config = dict(
    qk_norm=False,
    bias='all',
    tie_embeddings=False,
    init='trunc',
    init_std_qkv=0.0248,
    beta1=0.95,
    lr_head=0.0113,
    warmup_steps=200,
    schedule='wsd',
    decay_fraction=1.0,
    decay_shape='linear',
    doc_mask=True,
    z_loss=0.0001,
)
MLP neurons of a small language model. Each row is named by its layer, matrix (gate and up: input weights) and neuron, and shows model dimensions 256-447. Each number is 128 + 32 x the weight over its row's rms, rounded and kept within 0 to 255. Numbers have three digits each. A neuron's up and down rows have the sign that makes its largest values positive.
After each neuron's rows, "fires on" lists the tokens most often at its 100 highest values on Wikipedia text that the model never trained on. A number after a token or word is its count.

L7.gate817:047107080128126095114167146153109119127048052171200139133156105123125087090171109081114133109161139127145117163156146123099079106077111095097070169130100134112092124115058138169179110118126112107125134114118117171089083145123168158118140129132160131150123123070097129155179192083124132117085180132162159101173130130147094152098129149148088111138080118103116090122125146127105149090091116052146158141082178139097120075074093125161192101099109115141132133104179143153139142149106105075127163120129149133092081123145158046105119213089159081169078170129056177109170134204095201157
L7.up817:152138094079066165142131123128159154156122093095087166104137120120113151062115134161107103180155061097179084147129175113168130171106129123126082150187097113129119151149080198123166096125102144117139111177186139112134090086163122107102169124118172149151121130150107185136123147070122103166113091128151173113116113124181146123103078155132093106170141152134097088175120159129081147127148083118082105116109124202130064094045155120087094129102123165152118159152105148149123139105156098154141117160208126134084146042151158088102070175075195100156144088163066185125098121112108163103
fires on: " |" 30, " in" 15, " to" 14, " and" 7, "," 6, " at" 5

L4.gate879:113036115119155126190147171161182190187156099129092105163147117108106147139120184101090165157123132073077127101150140123118123096096111158141114078144110148164100128114118123140105091094081108115160117165113112113083170204128142081143150127134143191155124221141180123102181158144117108166120135133076149142163118140132164147091096121100152130103130173087106093133126110153161114108159159123106180083177131152112140085176154099167148107100175127086160153130108072108120132110142082116142153118178168182109105120162148171094127148114122179156143130089113181103109130154100160108
L4.up879:121042157166123173116161106140080140203165107141110075167136157107120155137146114117156175147152203137142168146095152126171122142074126118119112086101050159117162127139146090125127120125097173130157152126122148187124156157109154141142120135147159118159120139146151132107120074161121096129156140152169056137083188121105112155180118111040063175121160172129132157178140144157075125123146089147078112155164135138118087124101065121112169082056127167148140106102153091081117097081155113113098171121161079223133206153122102191142168147196156116126141173135075154110100200131146135114
fires on: " |" 41, "-" 37, "\n" 7

L4.gate535:065114127134090122123146076126227153165125078170120110167190099097143158115145166125119100113124154080121112133108048121155129084132157201132118111176154143148111105141094147127146116169078112141090122115149114105124109139148057066148108116152116140087166115101098099054108101116145134092133133201045086118176059124124101178145094176103137153036152136100121173126155130094116097058103096113076109123160146175100109119107087165158113029156144090084136168126159146139167168119125141139123151098105102132147159098108089165128145132124113124139114146145191161132163110153098166133
L4.up535:096219153114170151124124145115166135105148150183092059104076164082118139061153093133157079083114122098194122064127131186152104113194176126142177112157140153162090171138158100153158102130126194106094142096140181144153161114171137175158086169136098102146106128109138125149148148102111069117130144082121078174136081182091099091135100120120150110082140138090149187109137179114113108153104143091157126095103151125131187143103146179158144149095135135113159136169129114112093128174177157210194112149060109078136084108108079104102181178120127112076132109172184083104127140120134082155
fires on: "\n" 94

L7.gate489:087137115193089152153116105121187143123059107140182234099139134086098121165091179062197140139130157159092095160116093112149137110157137036170143088156186126151140058154108092141119225123134070139122095141177104133138091181178124061080139053112171112152106136118121132110141118118101130099100081108115122105158142120133083156180106070078129117148125186145163100127175112103150086113154153135128120127133111115145124145113111102121106117108141113159100169153178112165123114163145127119119113125156100089185106134069090163159073169148115098166208203131128077152167151164155088156
L7.up489:172141158137082151134091138091159148112099150121144140139181153092167145161135117161123145135107169103133102199153171189144161137113145151183090109111083097116125136135162149173088209123136157101109115158136137123073087100154115151107108129139103129085137112139143108124090096166110072081108104089198118123156116084128106166124151162085055150073167091164120143076190147111125147084187113143150183125093098118136112174114105101119077124147167074120086098159168108130076110121149115149108122160127090137168071102151180145148153135136180072110157150159144110041083130135156080134
fires on: "\n" 34, " T" 33, "|" 11, " |" 5

L4.gate742:164145069121064112196122106122093109138164095102150143178092185115212094092168125128124092130096160064118127119140123092097125098091172121158140137110122131122151098074130142157146120151100178153156119126087099087088176147108186117080116112145093133198162167157097145095151106112201087136113095146081105111159062147094146103044110146131119131089073114092073157092096142078125120159164145177061191147115099175088141091094128117069108086105083154106160160143136161095070124091114087113120120124140119180134135139108128173148110136149085126152144102120148079155129140096159103154
L4.up742:096112154098082103126101164124104138118156141070108131150123152106143137067156141128134105171100085113149180085097123137137133136086091139122142183080166124058126124182152155124113101150131146158146135139113179136087112178091139158092124147093123078115163094152146155091136126107187158132146112150082115124142152168132178106144127091153144150124174130120128121124133063102195158176108177123160117141189146175081135134198143185113116097118165153146122122161136189097130133149123114114177116132106157117106123158109161106203155100175190120166165101150124103165107145125157177165
fires on: " |" 41, ")" 8, "." 7, "-" 6, " to" 6, " (" 4

L4.gate621:093181109112140118108146146162120073076084131145134149181132112165171139119123127086122108098083106124114088162111144184100144081119124119138119130200127120131141136110134085101144136111138161161107095110054153083141175112189187178132096059147160120135153089124110123127167123122165131198106142135152105130066126053117140121115084091139095086144145125134096101087215108122156099111086076142126187106144119097099122130099079140189095102149119182100110119149156144148133139184129148168072153107151099114094087092198133109126126061179135117143188122166108168135087153139116119199
L4.up621:127085067094139080105114109178178087154160132107124108100042143128141088149108102144132148103118138125146132107098112193152155069152121094075084114118135105148156167174169065113120163121091112160084141117124127127090127163168150119172130082128106105071166093138112123119176095133122058123131123180114110183094132081128141171147092096150075096129123145133134150200111143146137208109082123103154124171141092131131111145091141104092160084121171119056105096133163150147127095170173103135125130115131140062140165123083063169112152139185153143131098129152148105130098142112182121121
fires on: " |" 34, " " 16, "\n" 11, " like" 8, " with" 5, " as" 5

L4.gate361:090118138119124069168132102137175140154120116118102129131124129196136113123130082159151123161087148113087145107130118132163108133117151149108183103167171090109093115155162166133079148144070119137088173063142080177121126163133160094122090106147153141157118190090131090169127155123155103151165128159105090147067132158073139189112135095155109176186103202143061133128136124122101092120135120129162205164177136113055201125130156121100150150155074134126174126144151189148087145161118145141184116114133102061089143110151088143084097101114104153164109176148134158109107184157089167131
L4.up361:112097038155094127142123143192140057114145153068133106132129141139116114128189106081100115105088113155088100126156083125124126112180081116136108118129146082145143148158134158183122090099170051126159082124115109122118090164209101134114092123160115118080113154125098141159107119160125127106109145154150156188148074087141117118122076132141187102100096125116095178129114130109102081087134166129150188093189131086187137161059128164119155079050114059097094131105151142160148163141167131118179056103134174080126124166043138168082198094095126120093140173115097168153144156126122136164
fires on: " |" 51, "," 16, "." 9, "\n" 6, " best" 6

L7.gate87:128193118079071104177180158130168093125152133153126092161181178169132222123122126104141157100109125157120135095142122102057159153138181149144128137132185162119149110100082161122057133113172126150154108144120094165130146151131187187137095169092175129176178085131129128150139140085143124168107141114161128163121120115089136119126152179082107168159149124057115067158154058156090060113131118065164148154101111103151154115107168209138123087102165079138147108182171119135129118159076170123149062128077183069129090160156117127118164110140198107131151117096118086148122151173154095107
L7.up87:108100060115115107131102157131115058143135083127144160144064194105140126090188124121136185043183087162148112142101164126124128098094136124104165115088066160128104089116135191161179162167119150150079117205149093175186127207191155165143123107153142186109097150132140150146110118127053167139101102151130100076163141156171139118171143148099052172066136160160161147126132146095142138163167121066116129139075166153139091115121149180132177103083089131118163120135093106119119115075145122129192102122114134153078119156153118065119118145142111167087140130113138117104114078188134149136
fires on: " and" 58, " &" 30, " y" 4

L4.gate345:140113126124115123092103101124177164068105109097196129102126111142133188150113178126061071144114180091109054151119172149102177045131144108166112140155207119132168165124132068137066197162073154143097187157162129107142126142137076136112110110111056140118136140106122162110161109175128148127158144141169137109179131116148160161111106158142122179109148144125167107134155099139158119109088065091146181162159103191080168143111109139130194122108169101101103106114113120115145152091128111189101138112147139099096130154090180081166171156064129168119100129094089152099135116111130111126
L4.up345:136161103146083167108211070122210103093137130149125143152058116098147144092105103071147161149149127126162086148161128121074105100127098124115154160131162139133142135109145104131118147184151165097121087068176094114144147109164111086162096130103097199081154105123104096133070151148121106116137067115070120105170113139142085183108114122110153100128124130112110084142150129155112104102144062099121134071116123155181143132105113137232162165068140120119102157117140134109159117079124111159141126098106138064104130198090102164127107131106169171142103126136144094126190114152108122084
fires on: "\n" 30, " of" 21, " by" 13, " in" 10, " under" 5

L3.gate166:106126182155129133129097097120113145107075142148174084139104098123152121115111104123095189103108144125130104088124114147116159142058117139121157131128111139149185099083136158140136187108143073166066097082129131098123126176107188106113167135081156120130111086155134107080173197130166146152168130176127079153160180171171160105141138142138126111053153135129176162141108150053085168132162139117152097065080139091066111171150122201128180186063070158164115086165167060118142124126141161146180129165125165130166118150163140092142111132100131150179100206138045163084084140119079119117
L3.up166:205142117162122128115112148127125109117127121154069121076117175160105130210125102170157120136077089098106136105145126176105113139087151171147157134177109149150162098099133111170126192126170137129087107136219081158135122125175072115178126084112116086133132187076156139070152110149095167122133135084097117148134140115138201098202097162132165165118154173076127175123091123091155167126141177087173092049134162145127127110077093083127108142102106136152152118149111132124125138148154057169216109161153164085132147182108083124098093160137158058141138123116141208086137124084129109119
fires on: " early" 16, "s" 16, " –" 15, " -" 6, "-" 5, " \"" 4

L4.gate570:071149106077137098111167079157122108104109098123205083026167125142150117155093148100172097142156147057069154086157133085116134142174057086140043110122090127170164112133168126096153120058165087145092096111076118092163134187187162084102096081135205133113181133078147104143152140152148095080101102108157159176068165150123177126157169138128090121127076139085172063085175130101079128080143141150155117155101146099138164202114112138111091083090123161121073132133109099130113153106123150112135126175147118137155147107097159099100103116150191122162095103118121091154133169116156114155
L4.up570:137106064141106103139131098085137091103161135087116182069152183141178120181079155141151116103152113094088139070081136125121123118126137168139156110107133091119112141157160187028078157099090096117148102108079086211112125144127114165149063110199123166177118143128119188124110127117163104034095101091089210191112154090085074161174141129115108135147161134116066115129157151075129122097097139106177075141142178093076153126111128157125122104191156124144036149118168136134078103116128130131090145138154116093163092068074199123142144101120132112126140123091184121166129126174120210155
fires on: " in" 18, " with" 13, " |" 10, " that" 8, " at" 6, " same" 6

L3.gate675:102168119155109115153087114158101137098117187155125117124079068132123090158126146088125107127174168154167135072118090204147155142123084098127100081118163108072064090125142106094094092096134150108177093122077115073155133176126106150124108135159179099136118177091057149129142150125145100143116142104155153114104144112127173127145105154111116112113150093125086116173141139055117082090153050168108083125126155123186100130146149158133074096091162096112118119128067119233085098107072124175055191065192199126083163073121103100097165107117125180122118173142072150109094152138112109159
L3.up675:081090085096113173067132183099135195142155074110085086137089132081079138136139135143111120119082104095166154086147117134115118104122131157147102186151101125133109126133142145099150129096139154161084082112158112139103139132193191094155128151124108088159157150113162055140185195111117136092149127144076124140106109162071126207133129094088147102164161143103125153132135188135151163110084172188079149113163095125150116123182141132117081124112219123135119188161138183128134156192086094133207125071132166139084140182125138113133199097171069139116142115114123114123113132108103132165
fires on: " |" 36, " in" 8, " of" 8, "|" 8, " from" 6, " to" 4

L3.gate348:107163106133133136110110127102117153129141171132165099103141154153102158122133078132137179114142147150058127099115102166164093150152123082139076121184116093108140119125142153130076127159168174100173144080094110032173122149151158156052169095123178158121140100023150160202122075082124076085117125138144197157114172167107195094151146155104150106164138130163154149041108120124132142100117095055085153073044121142125111129119104096205154089115156152135146152109122114095130144128130142134106172105149150131145082148099086138145127134131107154068169115153113112119057110062128088092
L3.up348:093140096132122085142073139124135161141150134106140061136117088161176141150154153151047090093130130077083109146134118137073101151188099124135173132144147114146146084135140058124059166149133158187181122115095107178109105132153093118127174063078088166163208144114099130115099095119146129188123083120141137128082138137094179146159118093055131134159113144098118044199131150179085183160129094123084105122131118068077081111166128129174106152118117137105123172134103093041194131093157071137088146117118133179128121134133095132118151137123128171161133133129124170148117151100103118110
fires on: " of" 41, " part" 5, " (" 5, " Rev" 5, "\n" 4, "iev" 4

L3.gate783:129126071097129102122055154092105140164146154142164114136135125069081175060165152110113122103195150131170075126174159139118130157128139208128144111146051094096124186076148124150099174127146123059181091168159118097137145149107102083094159165171097152118080185108110095060112135128064063080139111152131120151097135093172163099157170072100172111095139089129144118115104120091073133107082111102114073105117125101204071169127102077136177113140165137133112124150135079123165128122154158126068123129171113155095143101099116084113165145111123142158107145159110165151132134140128144097
L3.up783:063135129077092161065163143041149117126114155147119124174086169137116115082125091124069194145095128109141165118169074151119102116080148088130166067053053119130128151087114131153129122057072183126126150118136109144128139114203171149102084205154120138121101097130146139116139183114182085086157144095122103103178137121101166151105122146095092122128133152120069088093134139089105165139155159168101151141161114094183134176124144121125101099151145102130217109114135199130058137108098130116124099070124104137075123147146124132175172094116119155156107055136089164072172119102086124157
fires on: "th" 32, " to" 21, " year" 10, " from" 4, "ion" 4

L7.gate636:139070114126127156106178103067148141161142118069188128112179064096097118128102175142110096091161129111174126150116149112134077088147095168133134148160137132118120125093063125188161141135122128174144136151124141135116183179121174116052108138175139140100126115139135172117156151127087139101131128093107089047133112128203157176183139138107093154088177196117155175101055106123135121135153123116074115130124157127122107110098116126109106124111145149137142117179117182118137147190154162186106167089139135129164112093124038148107116115119189111174152132149162078104205074078088158133
L7.up636:134103146144136118144135091072150128139159157129169116115106158154111108055099090093095101140044115071072016156134131129167082146195085158126103049159080089162150147145107133123166153184098108148124134140112162116160113162098097106126148114108146144086109125188117133189142099145145168081117130148118132136147139133146108162125155092165126146173141141139159167083117134118102080159133144097061119088132046063110156090129151094118130104133102151153141140102206140157116146078180196115121089086109117155097097184044068135084170123127146043141207135157166129102140172097180076078
fires on: "\n" 46, ")" 8

L4.gate473:071090145133136141096135207169119142194162140129145084172102132079185138156070152075121069092154110119170144112115173095161170111134131136121127126114172102108169093109088127164143101155068117136125155125148137086135129179120172132149121068149129144161098058094128150099133158061173082116139101111129087095182081127125175157189071131064171089104068190106106095165100130091134148156132102146132182199162135105129130137137117096149156055087134120120159133129094141182100120146153087076144080084133101126121162149102174099170056160149059122106152112138054090105089144115105138102
L4.up473:109133175160121083109183170224113176142112164163126089169126174121130146072169137105138082056144176105048175152183145145076148082110089117165079134106121116137148120149136169146096174165143119124137167170113146178116136149133145159117185076117036096164160174121144119092126088088181104113096191112145128123132148115141061181146122090153126160080116074150107141151180171123082092155147136165147120110121146141158148133117062178132111154129169173111142131138142126123146157170160159181074069124144130145191115153140130132095116102154160129122202105111114119159121140123138137097
fires on: " |" 33, "-" 9, "\n" 7, " Candidate" 7, " election" 5, "born" 4

L7.gate807:080137107062143137094095140142056100164116067128172065143130077171147145161180103019145139101104187152096169138103083168129133100118119131150093131161107160096179121131085210094080197139121140099073121111135112186047160082169136098101124077188117141122144167124142124162123127122108153093166096191165060130146148148119084135159170152076140082051137071134146107112114092189116132096152139146148129137154129122108132144080163109139121157154116095115141138118123097106122093147093098114136150067101152150120165122154163078131142151110153058133086160104113155144101128167139068123
L7.up807:130146118124137189131123118055145104186150109135110116153141122178154093109119179094169077136109129129100123056083162165123100104132138145174111088183186165099111109169115202112162084154185079098118193160161154146161096141148184116149156074087062119145107127149125108130152112090144126114159117160169153146207100151129155192084094146159149097089121128136197099117121109125145172135119163101147158141165184152141118109190096157121101152146109068086152135120139097158181137052185096105161092091115122132174081166140089112114134152153131134144177075113090092138155107132048137138
fires on: " |" 84, "\n" 11

L7.gate280:083175118103081131155160220104090130089152123137097092126198124090199114078166148119098080125138136179067197104103144098152116115135140158098082072095131091167110163147182129103143118111150129173069135127128114135092109123089150086126166139130096137128112079173147140141075111119122167153074098147123107181143053102083079143140122130075168119101113080187107140109105127141129081123111150096125160148176107125087091177094134148133211168136093092124085130167087102122156113074097144110132112165116111123182139123174117115110142135071135126107143122125094093176159151122109127101
L7.up280:137102107092175107154173192144094088144140075063147128087104176094110130120154078175173133130123135147154098148081150119122158147139124133065121094094157083097084110074182206174130118138121167082185103180094063094080070158224183126134046195133128109154129125128130107090178143137135155158163112095092103099108103099126131097178137138165141087109131185154130091171143139172116169125106131135137132101133123118077149121120103093191123152115093104150114121150097127107155149114110145133124143106089134172110108128120159092133120164191093176104160151206033156119127140120104201125
fires on: " |" 33, "|" 26, " (" 12

L3.gate503:085170156179181134105105198113086182154144117154138106179127150069143150140153168107116186133112130037129117109132106166138136136097187110136135061134123171148130144164099093141104113090116128119128173066167142078104126094156115146088124143116142143120067112107153066167102149159166140077198166057114134132138110125094218190137132181083158130162125134095042112162096160138179115084153112128112174101074097123109111140118100044060147179090131151102132132130112134140149068109125123108161122146082119079184128094136054143120174106137092084130144123136094141109190101113104125102
L3.up503:121158157185142166067127135157124139116126099210094067153127122134165120065131160065064068114184129080141097114135161099177112131099133131126095165117112124174092115126159131144162153097157080106095122132138172172126101128103120103208151127072081115161124155095152163138120140127168124109129150116088135062138135101116188156152120153119165145141174135125183130139088157101088140073143076155158133167092129187115111125147081085120159082118120111105117075158092097161153126129082130095120076142176090143113126167095135092143104111127142147121092148124145098130095138154105124158
fires on: "s" 26, "|" 16, "\n" 12, " is" 7, "–" 7, " |" 6

L3.gate582:129080122111160112203109174079076117131156135177102101079112177125120117096158099171174105087153120178146100147118140136099108188140150075121161098122173152149116116153119176154137194133159156152169139174073100119115189163099143165063077130143097158125122096151135134157145158124065099162126127128184127098115152128128055175126088071131062108163153122162182183147139132126089157107201173129220165150128100169099116107109091132171197212166096102120137094130184085161168086154084088135111125120091146143080102139161122100100120192108172094109095166118149156162105119169141153066
L3.up582:139104126145086132117117149163172134157126100131067107114144183116161145139118134194136095146155159166151116151151132188114098121113117102155144110104120117134120141128114197238188089065145152163113123165174129082150146123158121111050132107164123148137104130130130091072134130146101142118090195140129115193109119152082165136186118097070115182145155145132115093101112166148108177139210153130119114137165183138172134124103194065136181173071120137110159122173125116113075101098064094144158121146096125144077124167170110089104127143093138125111044103123153154122172084122067051149
fires on: " and" 91, " &" 5

L4.gate71:133103133176120127109190080138099155123066170119095143156063082129131106139154126168092154139187159102180112123116167158047144132124077097118064126124149082134145132148169125108132100146142162161119129143126116124164075140150162183150107143137171113108102129156152112166113085124097105106132073082098085138110156154092127190158123136195128162151121137143119143144124094105096110146102077096110135139193117141140106149174095109134100130173126118129152171138119146056160120109140132114107107089163155162149171089136062149140098144136113155135099186180134159053098147121140080129
L4.up71:065171163188105123155121136097170132130136204146088174140129070141130145129159148163110070109098163065111157129141130150164163113146133116122157081121125143140123129125105169146097170134111133185098123118132175153125133161094110150133057072095107173138185106130099093115087112114130124161052127191085163099141106108132167171064115191130193158224195104094158128112105168140116158154103157111107158162121122164149161106107127135073152102147181128105170148145170157095132077132108157145224119119132117160083163086131137121158109170055116144157073111173122141162091091067149127098
fires on: ":" 22, "-" 14, " as" 9, " of" 8, "," 6, " between" 6

L3.gate868:175110176167069141089144100075135089153147143171136141115107233147110171101113141123096132097102156149115115087137161094165134134073132129141137116151059116182142124091138125161104075082149165134170107112133102046103161151122161160136089112065117114208130110165097128151166126076112093129137134079069115102086183155125131178133135091138155120153175119168139212107144159118083162158126132096125109194094137094147103112154191090148159176090128125147137151132121152156173156096131158141112129078122093122140108175153102151171118179148128104059074118149093114148117124066109117107
L3.up868:167155131152084118130204186152194095141158091155070193106086117146102147200120150099087079137095128096138120119137116077133146155163109125120164103187080173121138177180133149100079160165178157100118099156184183152125127135096152145127068087146160106139168125144115189139162136107084103138134169112068096103083123085120126099106090133192111115107171110186111151202121131120100132164146181085127158120108120092088140113159086119123139126099161147141147101156160127129139091129147092162143161108134210172093134149114180106094158165117128124142085160117095157121141149122113135135
fires on: "-" 37, "s" 35, ":" 6, " be" 6

L3.gate12:136143103137101101155178196083129065147193162168191127165124039205191153123140144114171146097176140192098152121140143160143092151081068104140120082088109151147172156118155104123071173089110142153128120132149099124120060157122130120080115144154156170091117084124112143097084102165142108115130103141143157182183140130126066107131142164150106122147099109151166116144176131163182078094095139126193125093211095154073113132159182146140137119084131161140088103103135097127139144082145118112139095147083166107125165121150128143102144086174062156110116101118185177162179097087089116057
L3.up12:113149105121102172130192193129140109116205105114162108107107165118109148169146107139130175103140174156117109130122092094160095145079119155055108111141136111111161129036106122095117139078149174157184171176109130083186188117167150133085084119145104151157146171075146157105153107183119106094174116077140108114187170155113109136201095101102155128132132122183123115153117112138128164104159155115166117192164145123112208078124148129164119088132163107173128150124119102187115137109146182104096153123111107150053137146152143209090100113079156153133126190119174150086098173100122185092
fires on: " |" 66, "\n" 13, ";" 7

L7.gate261:114097119098128132130159153092156169146148137144119114125104184143090146119095158148138100047170146123131128176146091122118178096080152104099164090195146164147124127133111108196103135115114102120165073176137108159151087106138083073115078125133101112101098138134153124182102113147121125160180128128156145142154155125104151199135111144123109092077131161076116142154134096124130165141088141062149136103140084148072103132101123121086122173110137099110128110118105080128115127127079089208154182122107185093117109132112108160132144144178126129161133185126129116097101108173161080151
L7.up261:085156105095151111106113138157181113093106107100151134148136142146142153120149078123125129140169124075117151135119113051167133124133111147142138128106114168099154143173093162133157109141161086144187121118068166093085120114196166061120142100086124149167169170118151107123127179117106160162125160160122086113109109114098151121115131134129076110143126126110112117099079116175148097140110136113164106093055208109173158105144160152103116119162104093144161111145129128153145150152147131176168154140160124134177133061123116130194145122147096166127151157141190167165112149141087128134
fires on: ":" 42, "ing" 6, " –" 4

L7.gate676:117105128166137160129097167138156179124176095078132164084092168211171090083134085112091091136112147177183183116154098143080175175124151156130161185100125120149153173102169137161109128196101061116158121127120167160043137117180159131092137136100148133102072109096118128120141115104109044157123161137178136101091123123156084147094167149154097118108109156108107099118117146162202132118131132098105062092138186154122135107118134132134094174178155079124096174124173094107140154123149188111107153141150081144148131166136089108130108115136171147142138181170050124067120116195176165138
L7.up676:118081164145116117135200086075176141095124113092156129092138113113148184129168112115178085184098125103180117084098115134123149099125147070145173106126105119211127126130186132135125141167145160099123126108132123148132146170166116101167118107127124115153146072159173132153095132141091156180119160099064096101133098151128102128119105145128145098139167118128116113155117177103149101100136140125160166152127124055144069150126093155145103177181171110124143195075113150105081121155103103080085156190070170139165073104139098146105100166138111098116140116120127105135148159166134130078
fires on: " |" 25, " the" 16, " of" 15, " in" 12, " lost" 6, " to" 5

L4.gate88:140150102121153129170176139153119148124150084158109170178131157121110173107084133064106083199156152163092180116136066152106113141114118177123087141126195131114176153183136094111146131133142097094145050063196147112163105151173085164161133064107050150144132146148177126169130089161068106084117167146066055134111128177211127125125099121106124105115182149116182126106126114122093132118139089125170091102083120116142160188134116122110114071155076179132165088131136117147135122094174119119105160163102060146126111112063169110164167072166137158105119138187088127101131104183145169109
L4.up88:141152080088099080085106170149118154088093209150137162110155171116133139132182107151164205128110096143166121091132064137141135099119159115130126135171101225071152121139136136125159117121188123095131118149219159123150162151127117160150121128151134107122139129137135119169131119156126127143093135107114146132114136169147156174207143104180142052126142158141123121199093136116114133143194150159185188147162152130093137120078106150147088176141085215094081143167121132107158125180158135173045118153104134094121108156129170124088148085044125100125129106193144168078154134091108141164
fires on: "==" 49, " ==" 31, "\n" 15

L4.gate629:119194154167069098155132208193149098142073160108165103140125140134133113104135130134130096157172058153138082131120096140134194182100125131109110146162152152144117080111110096159089120115137116104131098071078123111132079054123149142118103119162137167118103107092165103126149136167159136158076125136102129129091101089081096162149072098157153139133045160130065138104092139097125154147160091129178084070153138110118100127155140108148163177117173084109163034016134122189096152160077110125070176053118122124104106096079090119092052107166123111131122148166136155078133125110079077122
L4.up629:113112085105121153143227094111159147152115174062105109132136148141165111156108133097122135108149099074143142110095116154124150118106135153088169069165157145143166108093104194114181114104102145115133092105172124136111068071118172157078109145144099181146144147149098083121087087111108157182128130143119129135169058143105171122135071143126066083171173124148115045122149160192070148181131086181142193152137093126143066082168170097156119129133120163155106131179111120194176124155084144143131171129112138129153179079099127134128148097099135120117178177115128148176080135167045167121
fires on: ":" 33, "'" 11, " of" 9

L7.gate210:125171149141162180134183160115148123200079163127136098128146123126106126126151143143102104109126153109108091153076078136164043129141099145131129089183155132131116146168131135168136138091118104129100149138149165156159097152173096148143163155100068159111092134048123125090126167106138173128142129145135127095164094083118135175109119110067108163156080191127138133128157106108076185162139111115127173155117060131210163106144131118157177139112052164163089158111133131152120129117140185138190107097112147149129096183070142132175150098115131082101150016113062135123170142125161156103
L7.up210:150162178141210179117179112126139164124141129197141109109170122156070157099168127147129109148101119071084100118169150096119072123126142164095162100189162133137153166153125158187163170147148125091098182175154168150099092105184078132154170106136060125108110066114084070172118154113155094091209121148090156129132100097186108149123136139149077190114137072100083147122152145146112114161194107089111127114175151149146141134157167167131158079127087101092082157103108100130101143146122143158147071135085175111087126120142073095208153138143122121114146059115092088116130157142129110068
fires on: "\n" 100

L7.gate82:133154134138115154079107153130104140195128110118175131090159112128069151149116110122183120144192139155128116168158162132180163093131133097204142129129107235130118066137107120155153148092140206118166099126089212125158136088166129129178140083097148147164120117113165182074082068087126074166114170114156155163150030145141146139087088138097150157069102051118172121120167099082157098121092119163124141105153164169140110110195099197119144119124150133096146067144089102053109116115178159101121175113125166131122144156119099083099103146154042115197121130124179100170132163088058144027
L7.up82:149086176140109185050182149158148158117112149152102120096112163170120121076078209196108097056149142160101168058096196164089109189088096156072132132134064088131167183173095173138125148146120104124161060147113162139101175140076142091103145121132094151136136131108138118083112145140095131096113110094120125136105157112124132168118070160152085109105142148141125106148144080142135141184127166126159093134207185154162146128133118069125159182120117111045150106147131097114154090087086139135110099095088151236121119174130159142112107091144134109141149143122159116105120154142097146085
fires on: " |" 64, "---|---|---|---|" 11, " S" 6, "\n" 4

L4.gate515:180063137095164092164113170107101094136129147107147128148072076124133132151080203108096133085095106123137166127160156105120126135118092129148129105056123126092109139132075107092067129143141090094147165127123034117157161148199154109152109110097189158087152103118101151065141129173084169148127122136101137158174109176091121138139166160092146146164050138159135146119161157085124092170136145184189142109142166131123124111170145105162148163109097175092121119176185187084080151108120114153162132089149122152135081148143148114073070129125148110101122168116150134122148144121164102082
L4.up515:141129137092130154096123161152147124116160139074133097148126151046105199116128106115163175143171138113091130091159200050081181134115107105054160153129131099139164151138114189102123157116150122186167123179122162079112135089148146126145084181084172118137137137152123076142104123104089055058123131129165127134140077160167080161131133149111140158131127169150079105101082119176131113109173206087125115152107164111128165161132185086108106082078115121132185116120160058111085123104105109151137143192186146104107123158090107162140119132178124126137149008097107140159132100080147154123
fires on: " of" 81, "," 7, " |" 5

L7.gate95:099106162150113134131180159103139107103142160140152115176131185155120082134148200120128129121127127008122146135161122165139103099100123126146083071204117137116121095104115127083114084137088161160145155129089122131105124123140167196129082134112131146165118181078150104105147046072128115103061092133042073153125093125163118106140129129167136112146119126124127128120128175106082099129094094145098215083148131112096202146104121127140143120109158124107126127104126111111158131108056157160068106178120107098182112113138129137193168082118033157109172162102160117148148172139095140117
L7.up95:156134105113151071104196107127135096094119106087121186150166132136119110114129150118163136128150089090168121113176135086157118152099176150162111133156116126177071130130185072084065148150152136100095090131159124110062173114117109189115068152129151086140103139146139217163162101115063073149102131111150074125187131098151088082156161054152124127135126125130121175115159157201140058121094096158137075140132138160138068100106137116152161120146132114094112089147092161115118141176090191118084155065127143117148194059104124102112136110158066162224098101167136085138095118177153134143
fires on: "|" 56, " |" 14, " +" 9, "\n" 6

L7.gate7:123210129159101117112169146139134184108179164127143126144136085150090085072147086160099088129145121140161157179164081091112158134095111121105100110124140137114127084153132170155152151088167110124165100154149105143110151163184119069096127177091138119101065147085083155089120108135190104096119187146181112110138129143177206179079161139146097109133107115152184108058112124128190119071130194135168156118100132175127146077184139129199127116156128101142121054123130116101162141132186140108127144113160097171096081103067173101165166096123087136111116182057098161095113071138172164129
L7.up7:086113085109119107127113087118130129155150159083145150131156175169113155076130096132128054076149135107135153107073104137146035154127048120099084148165088116069176125091134166140116122138130090114119106135101135143139146158150058139127098166139123134127104091148197171096116075099128160084116135050121166166167114126123155143109094109131136193185095064112126084114131128070117196104135195091114164163135146154135091163132186119133147139124125117153045087141180079105107136174118101104124169178094085130124049096104203128148125156123109115078066135115148183136119101158133088130
fires on: " in" 28, " |" 27, "-" 6, "'" 5